Part of a small language model's weights: learned positions.
MLP neurons of a small language model. Each row is named by its layer, matrix (up: input weights; down: output weights) and neuron, and shows model dimensions 240-335. Each number is 128 + 24 x the weight over its row's rms, rounded and kept within 0 to 255. Numbers have three digits each.
After each neuron's rows, "fires before" lists the tokens most often just after its 100 highest values on Wikipedia text that the model never trained on. A number after a token or word is its count.

L3.up141:118121171154123113142140118110153110127130098129074135150118107155093140146124131102155144135117120143134114139151123151099126135122126132146170109142118097111124093110130151147110103106125175129136127151118082137128162119141083100124131138181121171120116133163086083164143111136114135141
L3.down141:102156152098102093056119145147073163119122156168142080087113117117114125134152115133106127154140139121105159124115155147154142124162149142116107120143124118104167114135106108149110129113128127150165138177144126138116119160114131130146125153116169122140115125101147126115110095117118136120
fires before: "\n" 81

L3.up59:129139117129092115123112159168132112121130131113124094160127118110110163080155107135154114072116137106134056149098114151130122098162124127101113131128119137091103094111164106156135143138142100134177091111101176128142126117179137091107150088127206125127131140178135140106129072099153118115
L3.down59:132082118145103115164147080114157141136078068102162148097147127120144139163097117105102121137141156156150101126112151111140093146134149127134149154156115163104171124106124120093132115128121151119136093117158137096111125139156091088166128148118126174172117147137135175130168164129131158168
fires before: " |" 57, "°N" 5

L3.up1277:108093143109158141087120160100122101119126123142135109156149115158105090129145150097135132155156112137109142099161131147120121106137142099136155137120144121169146127128114135128117134121126142156144104121160186159093162117131151116100171169136129140138116131136134142159101131098083126131
L3.down1277:144129112135125146118160120092118146131086162148122142112146123087166144152123086056140118094087129104129117153121115119142154200143126106144089116126123064114128120165105117140114120086166129109064124134077111133150107140142158095108134142144128181126135164103110130121088152110118147080
fires before: "\n" 51

L3.up458:112122152166113142094138143134157115152099137167167102123146145155163131125130121151173158093106094169099155185116162122155122127132122129142106138094149148119127112111119108117096133150108144163141133156133180097128167140138118173201137153121098095149102129130134155146121184137094121155
L3.down458:087162119107172130094181120135102107136109166118157162152130115146166082133178113128160176138113159125133123154112137161145162132137129089087139111126156105140126146115142129129152129074142065145108102112103157144100122118166137103116119125105120111192160144129140091129103126139103144123
fires before: " a" 25, "\n" 23, " was" 7, " an" 6

L3.up957:123122132092166110107148167129123094125131167104142112108096130110121095132085126123108139086166114114113108119117128162152111125139121132155140096140092141101176145138115157153123136134109110113137195110111104140116162063122143056158171110088110161118124121133159132178114143143116104148
L3.down957:141106138132052122106144087127162183076089121114149183157130128176114092157151157107148126097085173131133126135119141109179112122134135152131112147097149137149124158134170139129162156122089100100140106114130089111092096114122163099134136151123196126189129128113161134131112137159077118103
fires before: "\n" 35, "==" 12, "y" 4, " of" 4

L3.up1876:121180155097153101108102119103130147128120142161147112147123127099124123128087100120147133108095145130139136126126158129142136142137093145132116128113116117137131131132149130112137107096190148130104174146107128103137151113113097136151140152126123128094135152099141136105148148163143119133
L3.down1876:128142143152132148166111135125104141148142160095142156101118117138109130142127092141132142135205113103129155121121121123117119110125122132153127116159131073121138076100101102183097156138121126102099093168155080110130124131100161132106153150123062120151128113114108117117127120150151141133
fires before: "|" 30, " |" 30

L3.up2161:163092163108126091114170135155175129057143136145130126135130130152127117095147154105124137137154154070144117146105137110123145157133157154138110114130122115086096111118109097146114146130113115139122120128182109123079080173130155115158110162114104130154130108157119153108130097125119105109
L3.down2161:158187133104100193103106124127102105124100153106120169124132145065121169181126136105129144141165088151094048140129081103098152074088148150120129108144113138130147141098153119148160111146094084141104102126142157142133119089200166125134114132128140113150111154113124131129134139146152155111
fires before: "\n" 40, " " 10, " was" 6, " 0" 5, " |" 4

L3.up63:180135126168184167147108120132130115108146160103069150119111127142142122131102176115172138128092117107082130144115174114147136145103127114120148141090149071138143095126121129180100063150162132118136134154134087170181117174098142106153121172111107071170089144166088141139154129140122117177
L3.down63:095146111132141118109127137110103135125155111118101140148110101216139115122075104140111128142116148134130150093111141145149148125107153131140113113164131163103142146150094082107101104113127142118114138138108104112148122134134132146103104105120164204175155134126133114109146110112101134097
fires before: " |" 33, " 0" 7, "\n" 6, " 7" 5, "6%" 4, " 2" 4

L3.up159:112089168111167158118137098124130139130113139131101163131145185144147107137104191105168111120112136161126117128122114104166112153036122099129115121157137149132143107165104050114134137147136140136124133132148129140123136123145106087100140103090137125126129115139139149100176143142125183141
L3.down159:122149117105112125136113117105099157144098125123161132142138129100071101162136108154116159119143104141139120142171132140108129143098111115086127116094122159149087149118149159159133114103102124199108130108118096123134141131109156088176146095129134135143113116096142081158098131149152143107
fires before: "\n" 67

L3.up805:108159102116138093131142126128151135122179152139112117146139133137118077178131191138127152129140140104130171149167133114128113160117172101092102083135140126117121128118104103114088106106087131122159107114134108103142147131146162110113166148146122157081113138129130173092123102148176142102
L3.down805:106113096174136161114140139139118148176123119131170089131120157164141127116119144122125133093090164082133125118100151147095085118117132120136117112112116127113124155125179134147106178063071123176100101094103103166073148153139123089172120154113173152123140103131136152073119171128094114128
fires before: "\n" 30, " in" 7, "," 5, " been" 4, "." 4, " Under" 4

L3.up371:191128127121116132142125143153122144106179133159107107141119124115112124143200112114172136145091113103146099108136099130076113135127117134109109103127124163124155100080118112137088130135090085155178109108114112141135097161156206158121078124135112151136174110153132138143135114144118087132
L3.down371:149161144102128095069136122114137144118125076083173145146143102159135128143133174179123083111110108094083163145115102093118109125090147125147133154129085121138134131145135164171157139172143164089139117136147114148152112101130183145125120151113155175104114129129117158106098132121131135109
fires before: " |" 37, " " 10, ".4" 4

L3.up2106:126104125158136099094138104129115131115138138124140146144103158108105105118103158158150128133161117099123148125146166163105133116180135146142116104133125127134078096163161133166139120089111111145149179135154120124113147122107102122126099137129159138103154168134125127089106092079153100104
L3.down2106:095124113124126166167142136120134125097130119127124139073112136114123162166118120126167102160173083119128107147143095142164113097163114156117130146166157113127175150119135113131070112143131096112126111137132112098157076097132110131143113104141090138109136116107127095131123110141112108162
fires before: "\n" 54

L3.up2536:139140101120160130107130131129148117132138116144178112146107127150094108119148109131153108117102113125118165150112200162102096148126139097070132114116119152148126096130121116135109141125136126110075120145163135104103089141163145103119142129101102135194130115141115135094136130090111077091
L3.down2536:117164136122121143133162134136134126128141119124113137107136136098119150115113115120094123154157144125155131149126127094141162123143157087127127092160114132116152152128122128141125146115126095103130152120147121161126112079139160162117137093185106100158132142106144149104149125098130147152
fires before: " |" 29, "\n" 22, " Report" 7, " " 5

L3.up239:120134138103135137152119159058122181090137129151094110140167132156126112142164143126130131110106129142167143130143120140141126158113121133135163161145189097129124157149159136121128142087144126139103132132120108175124118140138101099130130093121161141164140099165088152119118132147104120158
L3.down239:189158146142128163110108181147142120110174105085144127145113126147162105139135103150128109096134104126123139114089089127156095128140124124135168111145128117103103118145095139150128148134136159123142152098150156142145154090111133158153107132111128078143129166104093153127102113127145137102
fires before: "\n" 68, "ing" 5

L3.up194:111128093100142112102095118147106156130147138086094075094145108131158119152139145104121145107163106157125100110148131104128109139129101146151153173124104090104132139102098099112116140127107093161081153088108092128174128116109107106136092151101121093132100144137171133178114145117132145119
L3.down194:142120120108146125137097098117105132141154136130105106157143153133124118108116131101129100122162167123143133120159164125179095109117177118150127098148098141142138117140135134120120129107131143109145136105150107165103149104139176130115138111075134129142139139122156123140102148113122094127
fires before: "\n" 41, "-" 8, "==" 6, "|" 4

L3.up2963:136165154153177111109081120159151076081126108168144106172142120182125127132149062113127155150108159130145144137119126122139127090154101159157111122117139116096114099105070113139156111142115167173129108132128139132112140164143102117147132154110068144164153149117101133125151117116127155152
L3.down2963:105121108154106182136133141160113158135150161111150171091126110115151143155098162158145128123065145122119131122087141124112128137144132130161126151123105151149105117136141098125144145113126149076128107147097143133100138079137122159128145121110152129106125095133132128139148109165129127109
fires before: "\n" 25, "-" 22, " -" 8, " United" 5, " /" 4, " " 4

L3.up278:132167159090136111132118133131167130150174176098115142173129152131152119135099165101119123143127134150128150085149139133183121119126121156125119172114124146121148111157123115162169125115123146131123127130065116119146116145111149157110120187101117152149145129179184093112120106131126140144
L3.down278:157136141156145123118135106107153119124082145123114141080147130107111144140104092136165169155186107105094099159123106109092109142103148130158157148132152119147136136101144150127125107114119071142094161116129106121121110128183135113111123132101130152137068100156101141122123162121136143169
fires before: "-" 30, "\n" 24, "|" 14, " a" 4, " the" 4

L3.up1190:134164139122106141189123155112125112117152131110135095166112155142113139167118142176127141109097141138096155088163163101157139121084106112137146140066100144102174133088094118123128132110120166096128138125161151155160153116144121113121177135129110113099138119085128104176139123144137138146
L3.down1190:085096179125152147173120118136151159124108095077135081143106119164135134157139100144107133099159089153188118104130117116149105108120105141124156143119152153136162099117105125126128150110112114109125129145126101140155098110125094163149168089089139144136103173130107166146143120110163154100
fires before: "|" 42, "\n" 10, " as" 9, " of" 4

L3.up242:151126106136122113159083145156098152122098119105105105145084158152127123123085145091134144128112075176090134153096094146152149161121124147122092152161117097162178107141118133119123154121084180090122145120117106153146087091095144125124092119119143107107107158109165087130147121118171176153
L3.down242:160135145132132128135132132113186130105194186117146120107142120135148101126085093142155149165122102118173134092132178165096112082150140118176098114105135111142125097175129112097172115126090147131124123098170125145102127136108121118136161136101093133112137135057128105109174093082101074124
fires before: "\n" 62

L3.up1160:102099121115144138098115121112133116118142132155124188115128111107115157143156125117137094120139166121113080109139139152138148146127129134104126148131115118114099133179130148117134131134111118145163161113123115112128148142122102124076135094128116155104150129142109135160113102108165095126
L3.down1160:091134147153122102103146134113138139126102148082142149085166106090148141130134156141087089103140131134155133105129089158124078148123165167097108137126138123117131099116117093163131139152105130118112171141133133134122113153155182135144126132108125170131099138117145135107117101097117174106
fires before: " |" 55, "6" 5

L3.up2431:115139083103140137149172129116149080126089151077119122173143136170102120118139115124172138113125082065164145135145120111132119111065147101162143122109172133148107080143134131123183132152087120166133139135114071074135141134190168127153120121123094141139128189163142114132111159103135117167
L3.down2431:120134127126110128112154090097118128124148138138127115164125180147117114171124079139119162128120141121138139124124139119108120173118096103123152116095151131132132179143128094086108171139129113140140136162114158094119090119156103131113150130191100139117153157141122104151157167140120052121
fires before: "\n" 99

L3.up259:143171126170108142125101133145164157130115108118135123117091110156122120142134120154139156142089135141148087149136155159131154094099112108135160116112122133169084128073135188115156131128124157092168134144138143150171110127096109123086172131158121109124153116149130160115172118136123145144
L3.down259:150160142141113103131139168090125100106133119138109154124126170142119126150187124155138132138147103128103145115119155132130174118093100140135147141112121125118155108096110154144158140122150170151109120148164090122150124122158136090114139085116130144143145137139160106139096144112133105121
fires before: "\n" 50, " |" 6

L3.up989:167100112104102112143144161138164090089143134139154098120131120147171136142152074114136164172158133112091138100065126141127168159142145113135176146127140085133143097145127111109118163144132103129126191145153119097076145096129172169129111139102107115125146165127124136142160096144147142159
L3.down989:168120151097105095104130104131117146091160129130098177176135108161099153073134123164138147118138145129110115130151100144132119163146148115118117088132178164132104090156143102133142112104107105130098172140096083140169117187119138132111149136136122145101127121149155150111141141089081134138
fires before: "\n" 85

L3.up1682:149157108132117151097119157124162121094117131154172180134104166142119115138134093105109060138163136134124109129096137113130129111081158107123165117155125154108141104079135175105148179105146122133087117149145112126157094093144125122151113084167167130125120145168085141127118147120106143086
L3.down1682:115157156167157183148120140131137121115143128080150153110110128162094154133108152134123112168149145150124109120124131158129132136149143108136118113154126145115162111167093103124129125101097155156120147119138108132121122126121108157124104142129109097147147135131167099116130126106107108142
fires before: "\n" 40, " " 9, " DN" 6

L3.up1465:094120150100175127109120149082111180128114148142134106126078133126103133120132131099142125117135042167154096076117162135146154169119096138137153145139112111149140138143142110138140137159081119112133134144144122155149129106134097146164113137110156139164099138144126147145146152145137084147
L3.down1465:176125103133140156072143099143165168122101123143116142177099128138139128141168094131140115147109132124124113146105108136116137124161156110134148126103151136101135118194109111135172110112155162158138191086146142077124167113141153074120131131155097098118148120141091097077112120157121149160
fires before: "\n" 61